Weights of a small transformer language model.
Size: 8 layers, MLP 1792 SwiGLU.
Architecture: RMSNorm before each block, learned positions, no biases in attention or MLP, untied embeddings.
Training: a variant of Muon for these matrices, 716M tokens.
MLP neurons of a small language model. Each row is named by its layer, matrix (gate and up: input weights) and neuron, and shows model dimensions 64-191. Each number is 500 + 40 x the weight over its row's rms, rounded and kept within 0 to 999. Numbers have three digits each. A neuron's up and down rows have the sign that makes its largest values positive.
Before each neuron's rows, "fires on" lists the tokens most often at its 100 highest values on Wikipedia text that the model never trained on.

fires on: "-", " and", "st", "g", "d"
L5.gate1638:481477453463522423470524432549494479516485437486492428520492469471509443489513504483547513536432516459470532506544531544542527527583511482436584528523566451597493480513535445519512497520458488433397471528459494578581467504579464436493487483446487509496460484582451462452523462488506489462467539464558541521432529470500472448481564410529449515466543507447465375445521489530517518493510
L5.up1638:608477447517546475502441454567497482495485562549439455459539463476510500500520493501517435558412508497549550555509505534413500486462496577470530531560502411482481501445493484458466487531430523454434539490529573558512406524534511457520493431435484474548474475528543477391534580509495418516529492445568490518454585455579517469546583443577469562500490528460545489430516491493470507535510

fires on: " is", " was", "9", ")", "8", "7"
L5.gate1682:445553552516472508541499561516503452529488525488474524472453502458500554494468515464542544490507456460478565488532505505547550549463448500610443541543524494451500475488494534530495510448473473508525454437523508520430546484556497492472531515494509549563477550588468492494447442467517585461429524489425488569536576450500505465468558568504577462533477544540426457546482539506532536543521
L5.up1682:462451471512486524496538488492494445535482446529497485449441533508453509470469505467475478466549428483506562533577491544510452473507464509530442454505512426475454525406464538535544552402506583474448518468443503498522466451622504457605478464490467553509478391483457481455489502557445524496475481510440486462433501471515494512376547506541466499506465553494560459488536463568579574452503

fires on: " /", " (", ")", "0"
L5.gate1626:483557598544524520493480489525500541500546397532483479447536536499497507509506464501550459588506577418469485505460471510541508497483511537581490542489555511466518453542593488455586517505474470561520528543554444506527476548485475501536523510548485547499547488485481443521446518476477454456478487454522440482595416534447509503519537521556471495446479482483448502462504466524498513521509
L5.up1626:463536529472513457473456525588516461533555513528574421490462460492499531564494541504547562506451595493384505476464502517500505484484518569512490508438506472600503418501457477453473483556420522524522501503480417490537530521486475456538484561497459568505579554459522522460487472431485457501489480531509452474541485499466466521434463483523503497537542519581492546477552511569536485470469

fires on: "\n", " ", " to", " he"
L5.gate544:450510526477467542520464539451537451429468489418478555569518474510518477537469468498519444511547486455500472544405475552564527536536488479527501432480560502502523499520518511513558527514441492485530528471476495576532504519494543504474487478533398452520508517577467496504530541445515479508499458533480486541499494478543473484518501567588491496541476523443531474495547499597565507515524
L5.up544:542452435481496475474496509520557474536504507477524490496505572505475470500536565470520464463469490505437561525432478518541510550565519469477484506467586502525532471497544551454461544508507477505448542457552446509522485475485522562447558507509504496458497530532511438510483573623428416486513533465572554476513491490502515506466519506590463500465518527426540497465506417494571489439556

fires on: "-", ",", "/"
L5.gate61:523498482456547499498488527466555508439489483519468493570476508485537474553497423484486397488454569497495501383476506586544513502507474517525618513489442484467507494544521529579613535587536585443519481512439529511507455502534544513491553512494518514456499519532468510467488461503626531462468512459552501542460539498472546484481577540537491534437458557437455440519440468531505458446519
L5.up61:523470397466506487566506552523508503427538531518454553557491533486510397568485474503500430460476485561513463529466515513478454511518491524517569531550528492486482502550526537524539505541489549443548449531490532530518509545518510520467599480537540543457486536508461541453446501467553455470493544446496505526406517551441507425478532460529459556439514516454531467510432487508485463431543

fires on: "1", "-", "2", "'", "3", "4"
L5.gate1010:491487433434516464483521517549470504543508534549466472507478519492550451475547426520557491472485497552460473488510528535531468475492542504502540582520484504515463493530476548561547414524455529467483453512554463551478539484480539470453479551448521541493459488539498461502492514492505571556455554522506614517497455471438513457492517516538489503535532477507501605528527533479540494510467
L5.up1010:491491527491484464505502564529485514548489559529510485506536543526498540486512523466543473534467513551454511456458499538458457472497492494479523501530558525519536517463460567502519430464466451417434484491510516503538489538551475549504542526540504564480487513505515446456510475378525528515490443436474502481453469478496528478480506537476493479521558520484483562586449520534486481472544

fires on: " ", "1", "3", "–", "in"
L5.gate530:523566428457491492546484486523456516579448473507522450468494542435538435458522546526433495480466507513444450429451486533556467587608554523527516529498428462539610519503543548535505582520469527456484480582489560425544487441527489473516473526537585488529547478486531534435528541527465582545517569466488466481416535523460477565505512523497533451499562550515507491477487553490545506537555
L5.up530:471541504537482519580518507463512474555547469462586398460516552485554437522586468558475481537486484534488493428566451535453526521472510492505455529455413539506557457495503437532478483545561496563510506470433513417572502481439527523493531555505566456468534570525470450484553544527532548456528517529473518470475468491527490548523486522539564486506449470490520567489475603485486510477538

fires on: "-", " in", "in", " over", " (", " home"
L5.gate1094:547512530535535543461547501516481420458485435510599422545464523514520522518583466491547529454526496496508501529608513481592460445517505522577478487544496517522414516515514497481533491554524579493472476451499483528477497454494522482522524540562423507458516541483514508551506552515487577494491498462465471468483510519451509505464542500468539488434471480511586476473478533488425531494437
L5.up1094:464474519498534541504503529499502433480552421537517508595503499566551454544606448479480481408492552574526515498588492485547514492450477472491469499583439494523397484533504378534524533512498520506536496457442506491451525497507509505531503503531532521549564536530505526539496479534461507505458491486569528402427492519450516456462607523475477534459414516555507523519465467503506516472441

fires on: " ", "1", " the", " his", " its"
L5.gate1639:446530464526496510512496512532481533457527502546552511514560525475491545549512525604505458434508485486455490529558489504546479452523490568512530525481532527506473531424561500525531431432503487586529503497488483478607488424492447512453516440508504479501533507467562445545478528464438465483603450509419500544467529534511552492533508548501510559520508456462409525524493459574472452554488
L5.up1639:434489420506540496471479531518568507423464503515494532560539455526548524485563521527511374550503520475509506552497497448539417548430442558492522563481512483508488559496472522477489476511458465566494576500484565465514499473530496505469473428481539453527549522468534557464529452497484444482544456489434445592441536444540523474531489450538481483484495500558470486512525505467520466432451

fires on: " of", " and", " on", " is", " in", ","
L5.gate1443:487482516541419474470515581479526570467495490526529557481396502483505449541570481517374542463440502488538556515486499525475484496471508491502494451568531505553511532516462496441520476473495434389467393466483541540510481591553374418477433456477504496510456507532479548488562526474472510440449520535559478508549482519559506519488577507525518537460475490515487478574520472515482431575528
L5.up1443:466517504531492476450584509520496492580570531498570502544532454461485422458526505474475568438465481467500485437515539445486524484475506457502451496537444437510476503474482494518453480512499513493464445489473429468484514475600469463530472501558499436438490487448516462502434472455520519535457502506505481486394495427486485490506476510501553530492470499463534555422518440488506543580486

fires on: "-", " of", " \"", " on", "0", " -"
L5.gate1655:479540506548478469431544549487526490511516577446509428554471510486458452434571473528498486529446457504564547506506506500516511455486490486486511472494480449404573470508528487526511475497541593556520469469523547534480492460518497519494497429511436493533477441445519499467472442488484515472538568459505535451471464555542512543463562484530520568461543506403498524464442520521443437555505
L5.up1655:543442573524464493459599561534473470601477521466508510450476508509481423441455477447501488452504451542476543498514530559457545580485486466545482442455500521483504493502457527560498570555431499481461472499471475485525477444425462560530577490461484508468513519530533487515489578549487461484494490537543457516496488507525486470504466460484525509492517481442532545515499466492469517598505

fires on: " is", " was", " the", " a", " are", " were"
L5.gate830:496541527537503536570427567510511504504540489532516540518508474511551521558503556513469539456537502535477499469553517449575521540555491529439414566519503497586501569486562547499489565506453494492460551504566479502500477527502527486496543441490426527550510482481412565586506460498432503445386539508493518555540512498525470490431475522506557530526526455483489496467492531559588467505530
L5.up830:486485502522536537568518575467514482462526475479552583518570436448438447486412553466534491452496569524507424490562510520410464562561522466505470548490505462542427573503501459562495546487512531463526512518524521445540547519511522474546470504555488511543499506508407517543422558587460532465471472471485538440510526490454515459516505496521496495548504521513518494457510483461469519531449

fires on: "\n", " ", " |"
L5.gate1199:494499430491531525443482480428520508467476411486493470562529447495544525464516577504458497467502466504449413497483496503516527558459552543494502564417537441499494465551539456493490512507506535492464539542541502471522501501465555402585504549531531519534522550576482466476411494508522542558556520485446476531483473432508545449451420464484545498514477514418518514495552424442462442461595
L5.up1199:533501491535500458443528510476542506540531476506554479512570540483493537507442496558495473498492409508481531596449439466579496518499468428480495476540497467551490500471507575491567535531520512490436500448531451524494509450508529559451509467540496450508489519516603519534492460562518470573513570532496541482522491483545505519487527547465511542482551428474469488516538488553559410494520

fires on: " the", ";", " to", " at", " |", "s"
L5.gate1348:499481447513442516511470493510507561459462503504480417504511592494505507481483565597572475506530517490445543549390481443492537533501512453528523424415457585478517508501470460593400484590545417511472532447482486517456484532531566433527464601553566483500463510480453509507581468445555443500574439540447519518518545437533530476483465460530519503480476467461482499539525487551504453497551
L5.up1348:516534452470469470477500461540539453513463524519452515502495539492472536464480480513588533444538499485433492562400496478469503520511535467530502527504522530543560417489507511439524482577470489515488546449496537554484412491576477512481497525584461509418492531464531506519459534474510542499446459540502514491477484510556463485526463546570487475484506508475530499500447464579514507500482

fires on: "0", "9", "1", " ", "2", " ("
L5.gate531:461477503559514490469561589520512465511464556484533472463556496534479471491444511588537414499557552453467481482421522470516492536502514494498487560465512479588479492466592531471541421479511485509470456557541520467546485540522510520447442490476425517541501450553464471494463557470504480490476479466500501537520427570443487469516440536555482478528525461477438529527537507480519461461535
L5.up531:488511493508433469510523523563480491514471492502519436511514486524491488505525548578521438519454490450498532464438515562542471511530475439504477480456483489594576562529520478480539496509549447533467497524474459509585529561514598575500476503481499547554475492572472429522494542479503491506564515426553475426562488625528526481491443589493523495464500493457520537542531548514515444477559

fires on: "-", " ", "1", " a"
L5.gate999:467499505457507532520559522452489514451452491528523500492493499485486543530541478502452553503581482422497482434531510555534511463540495503523529487542481527484542496488530501466495415445501534540553582509528480508486546550468482496496489483522496448516500527545508406513512388488497506456428465480466451433483472493428462517554564453503455475459515482519437481500478515493519550474503
L5.up999:425527500579527536502484529551441550432466507439498523544497492519471424519552472510459507517535476452522566540421502462523487492561539564510477502474525539475544542526457451544470472538570531523515515450498456481519460495488393501505578545472563423578478527560564482440485530486535543458455459519466441547455482488493496571542436395479427522483469428441484506507501488520471559502469

fires on: ","
L5.gate125:572495461522493506528505531446503467511481487576547474530468485486414547533518465527514404445544449550482498484468527476467473430565454519411501483508476465518546503556450585553546483501544563594522525511571587521456578444493453516512465539488491543492523500573448515510538577516488478439490557445511536552493489518525587512462463505532528499472506445435466534541425459544515553506477
L5.up125:591488491504463501583512476478458491443443560513551523501507515504467509491504450531537454557477521549515437500494478486390426490447476452443498544529534524545461485464453560577482454518521520536565563577575557562479558454467500548466491517550448560523509563473453487465485457432481504462465500476524511579511567566555519476502537495501531454500471511454522466513509541508482475550460

fires on: " |", " ", "1"
L5.gate527:501535455563529539554549438542522474469474516449464424464467585520515456522476492528524504460564570467467464423487429486506501499544488509543468495463430448463508500537551461464484526535539517513514503567519475494502532463453472455488487499562551534567475497456491570460473559523477519458477465432499519479504479460529429485515451502504502527529598457520546494506469511490463457484508
L5.up527:512577509506456504519476485504485459475515509588545505506451508505534547528485465580480452460523528497528453473522431583532474491514434500524544527521423509439547501501544491526495463514508523466520501497529517509530459518492543420478487446532557484536470513467487577454512532471496500455545554549530548476507460495457564440464501497573532539475539479563507488573481494463464437498515

fires on: " the", ".", "|"
L5.gate1502:533528504519474461481469467424464494467414478446510505398477474487510554514603482543489491514489499492491523443477444461569526482557467551522576466503445581482470445474465527520460494479618453509517497517546514482535557503549451483530506485539547524457482541485550461525500435418482512512503453520468533463479487495450496522479442492532595482433516462439503449449466497515491473500557
L5.up1502:476568551490481534502520519464532488502495517520507511516513443586534516505499531497480527470465511484508537538495468467488510543455497553515518478477475523536473517488521517447517491497522420547443513533511486513446556547463453535506452491524513411395513563476487502498590518460530428475443439496443515505516473495420481509447460452498520492439455479460478481443480460531512493514520

fires on: "'", "-", " or", " ", "t"
L5.gate183:509534515514460506557532539535517428545468534478477471531520461494482569465461488496488460497586502557536480434505457519545523471449464543589446463530462466484499512548509498478570516480579530434548530550482447563482495448445493484437441502511503517486559537482505483497532488459553492499505590540560478504513489450481438587467533474473545535411448495488474533458520504485518473460507
L5.up183:449493528477502458426480477523528476465488520521537494518513477484477538523504504519515497509558554464444484500447444505471513550524481545469507464494482534431491542520493543542528467550510468506473499479473536503514568508446525519536538465532471523597543454443500456487520472482561487501469477467448478534562535416455529454597468446482440502517522490581536520456565540479526535517540

fires on: ".", "-", " a"
L5.gate845:552490432441492506584477495597506579506509523570460511500472475464558490489554572496494494506624553430422481451491529478430529506565450517512504485456566464470526456479587496458476441482421486507422503516524537482539497511526446462521518539544510435499529467519487389472528482434492552513491511424500560505541476531479426459506516450444461509487530480530557452483464417560528566462412
L5.up845:461448443496522480563462491507490458591553580476401576532514543469483543505549471466475521477520550450552545528477448521469541479536493509608440497528459536477561511575514427463551559525523483500522507487505534470543508530471472521455460449437507478487468430484604464445448489462549535520550447496475516485537485469507424497470450498485553503475489470476441451464569486484504510541491